config.yaml
activation: "reglu"
bias: "none"
init_std_down: 0.0296
optimizer: "muon_hyperball"
lr_head: 0.00421
decay_shape: "linear"
final_lr_fraction: 0.0
steps: 6020
MLP neurons of a small language model. Each row is named by its layer, matrix (gate and up: input weights; down: output weights) and neuron, and shows model dimensions 192-319. Each number is 50 + 10 x the weight over its row's rms, rounded and kept within 0 to 99. A neuron's up and down rows have the sign that makes its largest values positive.
After each neuron's rows, "fires after" lists the tokens most often just before its 100 highest values on Wikipedia text that the model never trained on; "fires before" lists the tokens most often just after its 100 highest values on Wikipedia text that the model never trained on.

L7.gate269:51 68 56 43 39 64 42 48 58 36 48 50 76 61 52 61 54 61 43 54 54 59 37 47 38 40 49 44 46 69 49 53 45 58 66 42 73 60 53 44 28 48 56 57 43 69 53 44 47 68 65 49 62 56 47 39 56 47 47 57 32 60 51 43 41 40 38 62 60 58 51 70 58 45 56 65 52 43 52 60 48 42 61 37 38 70 59 46 46 50 38 36 46 49 47 60 53 52 47 41 55 38 55 52 51 42 64 31 51 58 56 62 50 56 44 48 39 57 52 60 37 63 52 44 42 38 45 58
L7.up269:55 54 47 52 37 54 54 49 52 41 54 52 37 60 38 37 38 57 50 57 61 51 59 56 73 40 46 36 49 41 66 63 68 40 08 49 23 39 50 60 57 65 49 37 41 54 52 51 49 57 57 33 40 43 61 43 57 55 47 66 65 54 41 35 52 79 71 39 67 60 57 48 68 38 63 57 47 43 60 46 49 43 66 61 59 51 49 64 41 50 50 45 60 46 41 32 63 51 52 52 54 72 45 38 50 63 35 37 52 53 30 64 31 53 48 52 48 57 30 37 64 38 45 38 36 59 37 56
L7.down269:39 49 45 31 34 52 40 56 37 38 66 50 50 33 72 52 53 43 37 44 49 60 36 51 46 50 48 34 33 57 45 43 38 48 57 59 63 55 54 58 58 36 45 63 65 48 64 48 49 55 38 56 55 40 66 59 52 63 48 54 50 59 61 64 44 39 45 47 53 44 47 50 48 44 51 33 37 39 38 61 55 58 52 60 49 50 54 66 52 44 48 55 36 36 62 77 57 48 62 37 39 49 45 54 47 76 44 52 36 34 52 49 54 48 46 56 43 44 54 59 32 53 40 38 55 56 54 29
fires after: " |", "|---|---|---|", "\n", " Time"
fires before: "|", "|---|---|---|", "\n", ".", ":"

L6.gate744:53 70 41 58 41 68 57 57 54 59 50 44 47 46 44 58 62 34 48 55 40 52 67 55 44 47 55 38 66 59 57 58 48 37 51 43 35 39 47 43 36 50 61 48 54 57 64 32 40 71 60 57 52 54 66 51 37 34 59 48 37 44 62 28 38 33 53 43 51 43 48 61 57 42 53 57 48 52 54 55 47 51 46 35 37 39 55 45 59 65 52 57 48 42 28 45 35 48 57 40 52 34 39 52 51 62 51 44 58 54 55 49 50 44 43 62 48 57 37 62 36 63 31 68 39 39 51 53
L6.up744:41 36 48 49 50 46 68 51 46 64 59 48 26 31 55 45 57 31 33 69 43 46 46 41 47 42 57 40 57 56 56 44 57 48 49 45 44 33 71 42 32 62 44 43 57 50 59 43 47 54 52 31 48 58 52 62 39 48 48 52 42 46 45 53 64 38 44 36 55 45 36 59 47 73 50 57 54 63 49 41 47 51 43 34 46 51 46 70 49 70 48 58 45 47 36 39 41 55 46 58 71 37 46 44 60 51 60 42 58 60 61 66 67 67 45 66 44 54 42 64 47 63 44 80 33 67 56 46
L6.down744:54 50 34 63 58 38 52 46 54 49 56 44 61 65 58 55 57 36 53 38 38 49 65 55 72 57 57 62 48 40 43 44 44 52 58 56 26 53 39 53 60 57 61 46 44 34 47 50 69 61 55 64 40 30 47 61 49 52 54 58 34 48 58 60 28 37 48 44 58 49 60 44 73 51 64 49 49 42 63 45 48 59 59 61 59 39 42 53 41 68 56 43 60 44 57 46 64 33 40 43 67 61 58 56 53 44 43 43 45 52 48 33 43 45 48 39 43 48 48 61 60 33 54 57 55 26 66 56
fires after: "\n", ":", "."
fires before: "\n", "-", "|"

L6.gate485:59 54 45 57 47 49 62 43 36 47 53 37 53 37 56 43 64 42 35 43 59 57 43 44 58 46 60 57 47 64 50 64 50 60 43 31 47 52 41 41 41 63 65 58 62 63 65 61 57 33 51 54 57 50 51 44 84 41 44 40 50 63 51 51 53 45 37 44 48 45 51 27 35 53 53 58 52 47 40 52 49 62 56 47 35 41 38 43 39 80 53 46 30 60 43 52 46 42 43 53 44 35 66 53 57 57 49 47 43 71 61 47 80 43 44 22 34 44 42 44 54 42 57 28 67 69 58 52
L6.up485:63 44 54 44 55 54 44 38 51 42 51 43 43 55 62 58 54 55 55 46 31 55 53 53 59 51 44 43 35 39 37 43 56 41 42 47 48 36 51 44 57 52 38 72 44 61 40 35 38 65 42 54 63 56 60 53 58 42 52 56 37 35 44 48 57 41 49 53 62 52 44 38 51 46 53 46 63 39 60 61 42 60 36 50 48 57 42 42 50 41 59 39 78 61 39 64 48 26 59 52 59 64 61 39 32 61 60 61 50 59 58 57 48 42 49 35 38 40 47 42 49 35 59 49 36 73 48 34
L6.down485:32 42 52 46 41 61 56 48 67 53 32 53 44 51 41 46 34 41 35 51 59 29 56 46 37 51 62 38 53 35 46 56 36 45 46 71 51 62 45 66 38 63 51 57 43 53 49 61 32 33 47 44 48 53 50 46 49 59 41 42 66 45 63 44 43 48 47 55 60 55 36 45 57 34 54 43 47 75 44 41 56 39 57 60 62 60 65 48 41 35 45 55 38 49 57 29 71 62 55 41 37 48 51 44 53 42 55 49 48 30 63 41 34 61 49 54 42 43 46 52 50 58 72 50 55 29 53 58
fires after: " |", " ", " Matrix"
fires before: "|", "\n", " Clark"

L7.gate857:48 68 64 67 48 54 56 41 42 33 51 61 60 33 46 55 56 43 52 53 33 50 60 64 40 60 42 45 54 41 40 35 56 47 36 46 63 39 47 58 48 42 44 53 42 56 54 59 41 42 45 57 77 61 46 48 58 67 58 65 41 52 37 56 68 47 52 59 69 40 50 60 51 65 51 51 59 58 68 64 47 26 58 64 51 56 56 62 38 47 31 42 46 56 55 52 40 42 26 51 54 41 43 50 45 27 48 42 57 38 65 50 35 39 34 44 54 70 44 52 50 36 40 50 51 67 64 51
L7.up857:44 62 44 35 41 65 40 51 54 44 39 57 53 55 55 54 39 51 47 51 49 54 65 60 34 41 49 55 48 44 58 39 53 58 56 40 47 32 54 65 42 57 43 43 48 53 59 55 45 50 54 59 43 55 58 47 52 43 61 60 50 50 37 39 45 78 60 66 58 33 50 60 44 44 49 49 44 38 50 35 33 46 55 57 61 56 37 60 42 56 38 43 58 60 41 52 44 31 37 45 49 58 42 35 35 37 69 43 36 21 41 57 42 36 33 28 43 72 35 59 55 42 41 61 41 77 63 41
L7.down857:52 35 49 54 43 39 57 44 56 64 59 48 47 49 57 49 48 51 54 56 52 47 30 36 60 56 43 56 55 47 40 64 45 49 57 73 39 61 56 34 55 47 55 41 56 47 42 55 62 59 51 40 41 42 61 59 59 28 35 34 52 41 61 52 47 44 44 49 43 63 55 54 56 51 49 54 45 50 49 66 66 58 59 35 30 36 63 49 48 40 60 46 42 37 56 42 73 55 56 66 56 38 73 52 58 70 48 62 62 70 43 38 52 51 72 68 61 36 76 52 38 55 42 30 40 18 49 67
fires after: " |", "|", "-", " Women", " No", "("
fires before: " |", "s", ".", ")", ":", "("

L3.gate639:51 39 49 50 44 51 40 51 37 47 56 52 37 48 56 75 50 45 42 36 45 40 31 43 55 58 29 60 60 45 65 58 60 44 55 45 56 48 59 30 49 47 37 54 38 57 56 60 56 54 38 52 57 36 33 42 46 44 58 59 47 45 39 50 50 55 53 83 30 47 58 53 56 50 39 61 63 48 51 41 44 64 54 60 51 28 48 46 50 44 34 54 40 48 60 60 32 29 52 32 59 53 45 46 57 50 72 33 52 42 50 46 58 47 71 44 51 45 26 33 37 47 72 32 56 61 41 60
L3.up639:56 27 56 43 56 51 28 53 35 34 37 45 59 49 47 41 63 44 52 44 50 42 60 37 60 48 47 57 42 37 55 49 41 54 46 47 57 41 47 63 47 63 36 41 65 62 46 45 48 40 57 38 56 56 62 36 40 45 41 52 47 59 34 44 76 48 56 38 51 52 56 38 61 44 58 53 57 41 49 47 55 48 54 60 50 57 41 59 51 63 52 51 45 36 47 37 66 40 45 60 44 62 46 55 49 55 38 37 47 43 43 58 84 46 54 46 56 59 61 56 47 33 33 55 57 36 46 44
L3.down639:59 53 47 48 41 51 45 63 56 45 57 41 54 48 55 70 50 46 47 46 44 53 40 54 52 73 37 56 69 52 60 43 51 59 48 44 61 64 51 28 52 43 55 53 36 44 58 59 52 66 28 46 52 42 47 47 53 53 51 57 40 61 42 57 49 60 49 68 48 37 60 61 65 49 46 64 43 51 53 52 46 57 55 46 59 40 58 53 44 53 31 57 37 52 53 51 42 10 64 41 77 53 57 42 50 41 73 50 62 45 44 35 45 58 60 58 51 48 38 38 29 52 73 54 56 70 46 47
fires after: " |", ".", "---|---|---|---|"
fires before: "|", "\n"

L9.gate307:58 33 43 33 49 42 62 58 50 60 57 42 60 44 46 44 40 67 42 47 53 77 62 38 34 47 59 60 54 51 45 45 59 52 67 44 49 43 30 47 49 56 49 49 59 52 42 62 56 39 58 69 60 56 44 55 41 45 67 56 67 55 44 53 58 64 61 43 50 51 48 39 39 51 53 43 55 25 49 49 63 41 61 65 49 48 35 48 42 69 26 61 41 58 54 37 24 54 49 58 50 44 51 55 47 38 55 34 49 51 53 53 46 71 41 48 58 42 38 52 46 39 52 50 65 51 57 48
L9.up307:57 48 46 43 44 41 43 54 50 39 54 42 51 47 48 67 48 51 54 45 52 47 63 38 68 61 63 49 46 30 56 22 65 58 44 53 44 43 35 61 37 57 39 69 41 50 56 52 57 47 43 58 60 71 32 47 43 53 50 51 47 57 55 44 45 55 64 50 63 40 38 43 25 60 42 26 48 63 31 68 46 62 35 56 51 77 40 63 58 58 50 58 50 53 56 31 42 50 50 48 43 53 47 51 44 42 51 43 47 47 56 46 65 58 48 54 50 47 58 50 38 51 50 63 49 47 55 53
L9.down307:45 60 42 49 56 64 64 54 36 44 37 70 47 34 36 45 55 43 52 60 55 43 53 53 28 70 47 51 45 57 59 41 54 63 66 52 55 50 51 53 49 54 53 56 45 37 34 46 35 45 32 46 32 46 53 52 34 45 57 40 64 60 72 67 40 62 55 47 40 46 54 39 51 59 57 57 33 38 34 40 43 46 44 50 86 47 53 42 68 59 54 43 45 40 60 59 55 41 58 36 61 35 47 47 45 43 61 44 65 34 46 46 49 45 51 59 55 61 47 43 48 39 47 54 49 63 64 52
fires after: ".", " In", ";", ",", " For"
fires before: ",", " known", " the", " to"

L6.gate579:54 61 30 30 51 54 62 62 43 49 66 51 46 38 46 53 38 35 51 62 30 44 46 39 47 59 51 46 65 45 42 37 37 47 47 50 49 61 54 44 54 46 53 57 29 73 40 45 74 69 39 38 35 54 42 42 56 41 49 52 45 56 39 56 32 51 42 56 30 63 48 45 54 41 57 23 47 60 50 56 54 54 46 46 34 44 34 44 40 61 58 57 60 58 61 67 38 39 46 40 53 41 52 49 46 34 40 30 53 49 34 53 61 17 60 36 49 56 43 47 31 45 38 38 49 47 63 52
L6.up579:62 55 28 59 42 51 48 40 66 46 41 16 44 61 48 47 69 33 53 53 43 47 50 67 72 56 50 51 43 51 53 65 37 50 40 46 45 45 54 43 43 42 44 57 29 66 57 46 40 55 38 34 49 59 54 55 58 58 57 36 50 49 42 45 23 45 58 64 31 43 46 41 64 41 41 55 57 57 43 31 69 61 56 62 44 36 36 51 39 41 39 59 69 58 48 48 59 39 42 53 42 54 35 36 40 54 47 44 48 58 38 51 53 48 54 44 49 65 41 37 33 33 40 49 66 61 52 41
L6.down579:37 55 76 48 31 36 61 58 38 59 44 72 53 48 43 51 40 64 32 52 54 58 60 43 44 54 63 39 38 55 53 56 54 43 66 51 49 49 50 40 41 46 51 47 53 41 56 48 53 35 73 69 46 40 54 48 45 39 60 45 32 33 50 68 51 48 41 46 64 53 61 51 46 44 64 61 40 42 62 55 47 41 48 54 56 47 48 44 52 52 44 48 50 38 53 55 50 56 56 55 43 47 58 47 51 50 54 60 27 41 50 52 43 60 49 68 48 53 49 62 60 57 58 60 44 46 56 59
fires after: " |", " ", "---|---|---|---|"
fires before: "\n", "|", " |", " ", "|---|---|---|"

L8.gate176:51 39 33 69 57 54 66 69 55 45 49 68 61 56 56 59 55 67 34 51 36 51 46 52 61 38 37 45 52 53 61 51 62 53 48 45 48 43 54 36 66 48 39 46 37 39 63 55 43 49 55 46 63 52 69 46 52 53 62 66 50 44 54 40 55 23 62 55 43 42 56 41 40 41 51 54 45 57 46 40 36 57 60 43 46 43 48 42 63 65 59 53 55 48 50 35 55 35 48 53 53 33 57 49 81 30 44 44 63 55 31 41 54 52 46 50 43 49 52 39 45 33 33 58 49 74 57 51
L8.up176:49 47 56 49 43 56 69 49 53 49 58 62 44 56 38 51 40 43 61 67 51 43 47 33 61 53 54 68 50 47 56 31 45 66 65 61 54 30 55 56 62 44 71 43 44 46 50 73 46 62 50 56 44 52 49 57 48 60 50 40 53 46 42 53 53 45 41 42 53 55 47 39 55 49 44 62 41 60 38 30 52 59 39 45 41 32 46 56 46 50 51 53 44 59 29 59 61 59 24 60 59 51 60 33 40 30 52 47 52 53 55 40 56 65 51 55 43 37 51 54 53 32 63 48 41 70 50 56
L8.down176:73 51 57 49 65 54 40 48 38 41 55 52 37 60 68 59 58 54 48 44 41 66 59 68 44 50 45 52 63 49 53 44 57 56 52 41 40 46 50 49 48 67 53 47 63 55 33 47 47 44 53 47 36 48 38 55 32 67 44 71 49 57 40 42 41 45 59 46 35 51 55 55 32 46 41 33 48 47 56 74 44 39 42 36 58 72 50 53 51 44 57 45 49 56 53 38 48 50 58 57 52 42 59 50 57 38 41 50 52 63 57 42 48 53 55 46 47 62 63 51 51 46 50 60 57 49 59 55
fires after: ":", " 4", " |", " 3", " 6", " 5"
fires before: " |", "\n"

L7.gate806:53 46 47 46 51 47 60 39 43 41 55 52 70 46 52 42 48 71 52 68 37 43 76 74 40 34 43 62 34 53 35 34 59 50 66 52 57 40 51 56 40 37 45 47 58 60 51 53 47 46 49 49 67 65 56 48 62 36 67 57 50 51 34 59 59 47 50 67 46 43 45 51 60 49 56 38 39 53 53 52 52 32 36 46 58 43 32 45 45 58 46 48 58 39 49 64 45 46 62 35 47 54 69 55 54 41 53 37 41 49 54 66 33 31 61 48 56 61 51 58 59 52 48 54 50 47 53 55
L7.up806:59 58 49 47 38 49 44 38 46 48 44 57 65 57 43 46 57 53 41 43 49 49 41 60 64 54 44 52 34 52 41 69 54 35 50 47 46 70 48 42 43 55 52 38 32 69 46 44 36 43 48 42 50 51 57 48 50 59 50 68 49 63 50 49 37 41 58 60 51 68 48 44 56 49 66 30 69 42 53 59 42 29 64 56 43 45 52 51 54 44 40 31 45 45 54 25 54 60 48 56 62 47 34 29 45 37 43 49 56 49 47 42 49 48 51 48 49 49 33 43 55 47 48 41 64 63 35 40
L7.down806:24 53 53 45 45 55 43 70 45 44 43 55 54 66 34 48 51 59 50 56 55 46 44 36 44 46 50 49 40 46 51 47 34 53 37 59 68 48 52 47 68 51 47 47 53 54 48 43 67 61 63 50 51 24 44 42 36 44 60 43 57 52 73 73 41 47 48 52 65 42 43 47 63 52 40 60 58 65 40 56 37 59 48 51 43 45 41 61 50 51 45 37 46 52 43 69 52 43 53 55 56 47 58 61 53 57 46 57 41 39 47 51 66 56 42 66 43 65 51 65 47 43 56 59 59 46 55 46
fires after: "-", " |", " Preced", "ed", " Succeed"
fires before: ":", " by", " zone", ".", " |"

L3.gate716:52 50 45 38 54 45 31 52 45 11 48 47 59 56 57 60 50 56 43 49 46 58 50 61 46 33 53 60 58 55 59 63 50 54 32 42 66 40 37 64 54 38 32 61 59 46 61 42 47 47 34 53 34 34 46 32 57 42 55 55 52 65 46 41 53 32 40 62 53 43 63 32 56 32 68 50 64 48 40 38 46 54 53 47 47 54 53 32 49 50 57 39 39 38 41 35 40 35 60 55 46 57 44 50 37 53 58 42 48 45 55 57 64 44 52 47 52 46 30 46 45 44 48 48 39 28 55 42
L3.up716:61 16 41 62 47 54 56 44 43 43 59 52 48 49 47 43 52 65 42 43 43 49 39 43 61 45 61 52 55 51 49 48 53 50 50 48 40 42 49 50 61 49 38 51 31 56 49 52 35 48 46 40 61 54 46 39 33 47 50 56 53 56 47 59 67 39 54 49 56 53 50 52 48 54 40 67 55 55 62 32 51 58 52 59 83 57 36 50 45 64 38 50 59 57 52 51 39 55 46 49 40 73 53 53 43 44 54 36 56 54 53 42 61 59 49 43 42 43 40 52 38 34 65 41 54 38 42 43
L3.down716:61 42 51 53 59 40 54 49 58 51 65 44 62 61 60 59 61 43 51 42 47 66 42 31 46 41 36 62 46 49 57 51 62 72 35 56 50 44 60 42 50 51 56 52 50 45 50 39 62 48 26 61 40 58 54 66 41 43 31 40 57 76 41 39 44 59 40 45 61 45 49 62 64 47 47 50 59 41 39 67 47 64 58 47 53 41 49 37 49 57 54 59 44 39 58 54 55 17 61 59 62 48 53 51 37 30 51 33 67 33 49 60 55 33 46 41 50 56 71 49 42 58 51 55 49 37 47 36
fires after: " |"
fires before: "|", "\n"

L8.gate43:48 38 37 67 65 56 50 57 37 56 35 48 63 63 42 29 62 50 42 43 53 49 51 33 54 55 48 41 57 53 46 45 50 73 59 50 41 51 49 45 64 51 57 54 59 60 56 56 43 35 48 55 54 58 51 47 32 34 47 58 51 44 47 50 59 52 60 66 66 50 43 53 54 40 52 47 53 64 56 41 61 51 56 70 41 66 69 51 48 69 57 61 44 49 54 34 59 46 56 75 45 55 36 40 44 40 59 40 69 65 44 46 50 45 53 44 58 62 24 70 59 66 55 38 57 63 45 36
L8.up43:54 51 55 36 61 45 36 47 64 63 53 53 31 61 41 37 46 39 43 54 67 57 51 45 38 67 53 45 47 47 39 52 53 57 61 49 52 47 41 35 64 41 44 47 53 48 47 36 67 48 49 63 64 55 44 45 58 31 53 39 50 37 59 70 48 59 57 50 43 49 52 47 45 21 59 59 66 51 50 35 55 42 56 47 52 38 49 36 38 49 50 55 51 44 58 66 65 49 62 55 50 61 41 61 56 39 64 39 63 37 51 63 38 32 38 59 50 49 52 55 52 56 43 33 58 42 40 38
L8.down43:42 52 44 69 42 53 66 48 46 44 65 51 48 34 40 56 60 35 36 58 40 42 52 38 34 53 50 48 49 60 47 55 39 38 51 60 37 51 54 63 56 63 61 51 56 41 39 43 47 54 38 56 44 56 52 46 56 55 30 20 51 55 49 48 46 45 59 62 67 46 58 44 46 38 56 64 47 55 39 49 61 43 41 51 37 59 70 52 38 53 58 39 51 54 52 70 42 52 53 59 50 63 44 45 45 54 67 37 60 64 43 29 41 47 51 61 51 58 36 54 52 51 53 44 46 62 45 28
fires after: " the", ","
fires before: " of"

L3.gate110:44 61 54 33 65 47 33 66 50 44 56 33 38 50 50 73 58 33 48 62 81 44 58 28 33 43 47 51 53 49 43 47 51 50 46 46 52 55 40 30 38 51 26 37 38 60 29 49 50 35 46 47 51 53 55 51 51 23 56 46 51 53 47 42 44 53 46 42 49 57 62 77 59 55 48 43 43 31 47 45 39 49 56 60 34 44 54 49 47 43 50 55 58 60 40 46 44 47 55 47 29 51 60 47 46 44 64 34 53 44 54 51 43 67 33 56 57 47 62 63 31 44 50 50 36 67 73 47
L3.up110:44 50 67 53 64 51 57 55 48 52 53 43 60 53 42 45 54 47 48 55 25 44 44 64 33 49 57 42 51 37 43 37 29 57 54 39 45 39 35 61 33 55 47 51 56 43 49 52 36 57 68 55 47 34 67 40 36 46 50 42 36 43 42 60 43 60 59 59 38 66 44 45 23 65 47 35 45 33 58 54 48 38 56 57 43 45 57 56 26 35 57 47 42 48 47 29 53 47 39 43 55 44 62 72 67 55 46 37 58 43 54 50 52 35 22 46 48 53 58 56 53 32 53 44 42 60 51 61
L3.down110:46 47 47 52 65 49 37 31 43 45 53 52 36 38 45 57 62 62 27 48 60 44 39 56 54 46 41 67 36 47 58 39 45 40 55 41 46 46 47 66 47 50 39 52 33 41 49 38 52 44 27 38 50 62 25 60 52 45 55 46 53 54 43 56 53 63 53 76 49 46 60 58 39 47 55 47 51 22 56 53 47 35 52 45 86 50 55 35 46 43 46 53 59 63 48 55 55 37 44 72 40 40 46 51 34 46 53 43 50 57 66 45 41 58 40 35 64 55 38 37 42 56 46 48 44 40 44 35
fires after: " In", "In", " January", " March", " June"
fires before: ",", " the", " he"

L6.gate988:53 48 56 36 54 33 49 51 40 41 53 47 69 52 45 39 37 59 54 41 64 43 50 48 55 43 57 54 63 66 45 39 57 54 49 42 43 61 49 50 44 68 63 47 63 58 59 55 35 46 45 44 52 46 43 50 57 57 35 51 55 49 40 47 54 29 40 46 45 49 41 57 58 57 54 43 42 35 58 51 47 46 51 54 46 36 56 61 47 55 50 34 42 39 48 71 51 39 32 69 40 67 62 39 70 52 30 47 42 56 38 56 49 48 47 56 33 48 42 57 47 33 56 59 37 56 66 46
L6.up988:54 58 62 30 39 58 45 57 65 60 68 55 39 52 47 51 30 42 53 52 48 49 66 59 47 41 45 58 65 61 49 64 66 42 40 34 51 48 57 57 43 62 62 62 53 42 65 49 56 63 42 45 53 53 44 47 54 50 36 63 55 59 45 41 64 38 45 44 42 54 41 46 61 71 72 35 69 25 53 51 38 46 70 32 46 36 55 59 41 36 37 58 46 53 74 62 55 34 52 51 40 49 68 58 38 52 49 53 60 51 50 53 61 64 56 45 44 71 37 67 49 51 56 48 41 46 60 43
L6.down988:71 49 59 66 51 56 38 49 54 51 59 42 55 44 51 43 47 44 50 50 42 55 31 55 40 38 47 43 48 51 45 55 47 43 70 55 49 41 48 44 46 50 59 49 50 53 56 52 51 29 49 50 40 40 49 47 32 39 27 59 55 50 47 39 48 51 29 49 70 55 35 58 34 50 46 60 41 38 51 38 51 63 54 69 47 44 30 59 21 58 53 37 33 41 52 56 53 24 55 37 44 47 46 66 61 46 55 54 68 41 56 55 57 47 59 63 39 46 27 48 38 40 53 71 48 50 41 61
fires after: " |", "---|---|---|---|", "|---|---|", "|---|---|---|", "\n"
fires before: "|", "\n", "|---|---|"

L3.gate891:36 40 49 31 54 43 57 51 50 45 44 59 38 58 33 74 32 62 25 47 63 39 56 61 56 38 64 63 45 59 44 57 36 45 47 53 41 48 49 62 59 42 54 66 63 56 67 46 50 60 43 62 48 53 44 48 52 45 66 52 61 48 72 34 62 31 64 63 56 41 46 60 48 78 36 33 42 55 44 44 56 57 45 45 57 48 37 60 48 56 56 47 49 64 55 44 55 52 39 54 39 49 53 53 64 51 56 32 65 58 40 49 44 32 61 51 61 52 40 57 44 27 35 46 52 67 44 40
L3.up891:77 38 41 66 49 60 53 54 42 31 67 49 56 44 64 56 59 57 67 59 35 49 56 35 61 49 40 61 52 57 47 46 58 51 64 53 64 47 44 47 71 62 51 51 49 61 59 54 52 50 44 34 45 59 44 52 56 38 56 52 61 57 50 50 53 45 48 58 42 58 61 44 57 45 50 35 55 68 57 61 53 46 56 55 53 46 36 50 35 48 45 54 34 48 46 60 48 22 41 60 29 57 64 62 56 41 44 50 45 59 39 47 52 41 45 42 61 61 53 41 35 39 49 45 58 68 49 47
L3.down891:53 42 56 42 44 39 69 55 45 56 49 57 44 39 21 53 35 53 35 48 57 63 42 61 61 52 52 57 42 44 55 25 44 59 48 46 55 54 67 48 43 51 46 59 55 56 71 50 50 54 35 57 35 37 58 65 41 50 50 49 55 68 46 71 48 49 66 54 47 41 53 43 48 52 31 61 51 51 48 43 40 51 50 47 71 44 43 56 54 57 43 40 49 61 61 37 38 31 53 46 50 61 47 42 45 52 49 55 67 54 62 48 41 69 43 61 42 39 44 44 61 41 31 55 40 39 50 55
fires after: " |", ".", "---|---|---|---|"
fires before: "|", "\n"

L3.gate829:30 43 42 50 45 55 58 45 67 71 46 37 46 42 51 68 61 38 52 55 51 66 57 44 58 60 46 47 71 51 60 44 62 43 54 62 45 54 42 46 44 46 39 43 63 42 36 59 53 66 50 49 47 33 56 61 51 38 55 39 37 64 64 45 58 49 36 35 48 73 48 43 50 58 49 70 62 36 44 44 40 61 27 40 41 48 48 34 68 58 42 50 34 63 52 35 52 46 51 62 44 54 35 46 51 46 47 54 45 47 59 70 62 48 41 46 32 56 42 58 45 61 43 55 33 50 60 53
L3.up829:43 61 57 46 52 41 38 51 48 46 66 57 44 47 48 61 55 40 53 60 56 47 63 53 48 43 47 41 59 49 48 43 67 59 74 56 28 53 74 50 47 42 39 41 56 47 42 45 51 41 51 61 50 44 50 82 57 36 54 45 45 45 41 53 67 45 42 51 43 58 57 34 56 32 38 45 36 51 59 50 41 46 49 26 59 53 47 48 52 51 45 56 51 53 51 33 44 31 48 41 61 38 62 57 47 63 55 47 61 54 42 72 33 42 64 55 31 62 53 77 49 50 36 58 51 50 72 47
L3.down829:36 66 31 54 53 55 53 35 57 28 44 42 47 59 47 58 48 46 50 33 49 49 44 42 29 45 58 60 41 40 62 51 50 40 46 49 39 53 55 52 60 43 52 36 47 51 39 53 48 57 38 41 63 48 55 51 51 43 32 36 60 44 53 51 46 56 40 44 53 58 40 51 43 50 27 42 53 49 46 56 52 47 43 60 55 40 52 40 65 57 40 41 41 43 67 47 72 42 40 62 41 43 34 50 39 48 48 52 40 50 49 33 38 49 39 60 42 50 58 41 28 49 70 40 57 46 40 55
fires after: "\n"
fires before: "|", "The", "-", "==="

L9.gate728:67 32 39 60 56 58 55 43 33 63 31 57 73 55 43 46 60 51 47 36 50 49 61 35 38 55 55 35 39 54 56 35 49 50 61 52 41 48 53 54 67 74 46 45 48 70 50 63 50 56 51 42 60 48 62 55 33 30 47 44 62 46 52 70 47 42 67 32 51 36 53 50 48 56 65 63 62 57 59 59 44 34 38 53 48 58 76 34 33 38 45 58 54 55 48 61 63 54 53 49 36 67 50 44 43 47 69 48 50 56 64 58 48 53 53 67 44 56 41 60 59 56 56 43 27 46 57 22
L9.up728:66 41 44 53 45 34 55 63 60 61 46 54 58 56 48 70 45 48 46 48 54 62 44 58 42 39 54 44 54 37 54 46 53 52 55 46 48 55 57 32 66 48 64 41 62 63 51 48 57 59 68 54 33 56 59 49 38 62 56 51 44 53 64 55 55 55 58 73 59 47 48 52 50 55 47 37 54 45 47 46 67 52 61 55 27 67 62 63 47 54 32 48 53 42 60 46 47 62 52 55 58 69 48 75 41 42 45 58 61 60 36 44 48 65 41 41 49 50 67 46 61 53 35 63 62 56 55 37
L9.down728:54 51 48 60 39 48 34 44 49 45 35 44 49 54 64 47 49 38 56 47 48 51 59 63 43 50 58 48 55 62 45 55 42 41 55 58 57 40 22 57 46 54 52 55 50 48 43 27 48 62 53 66 44 55 48 41 59 61 48 38 55 56 40 59 51 50 53 45 36 52 51 48 62 50 44 51 43 52 50 54 46 43 47 50 39 46 47 51 44 44 44 47 61 54 39 46 35 46 42 56 61 54 66 44 54 62 48 29 51 50 54 37 50 41 51 40 46 63 47 65 56 53 63 49 64 51 54 51
fires after: " the", " The", "The"
fires before: " of", ",", " in"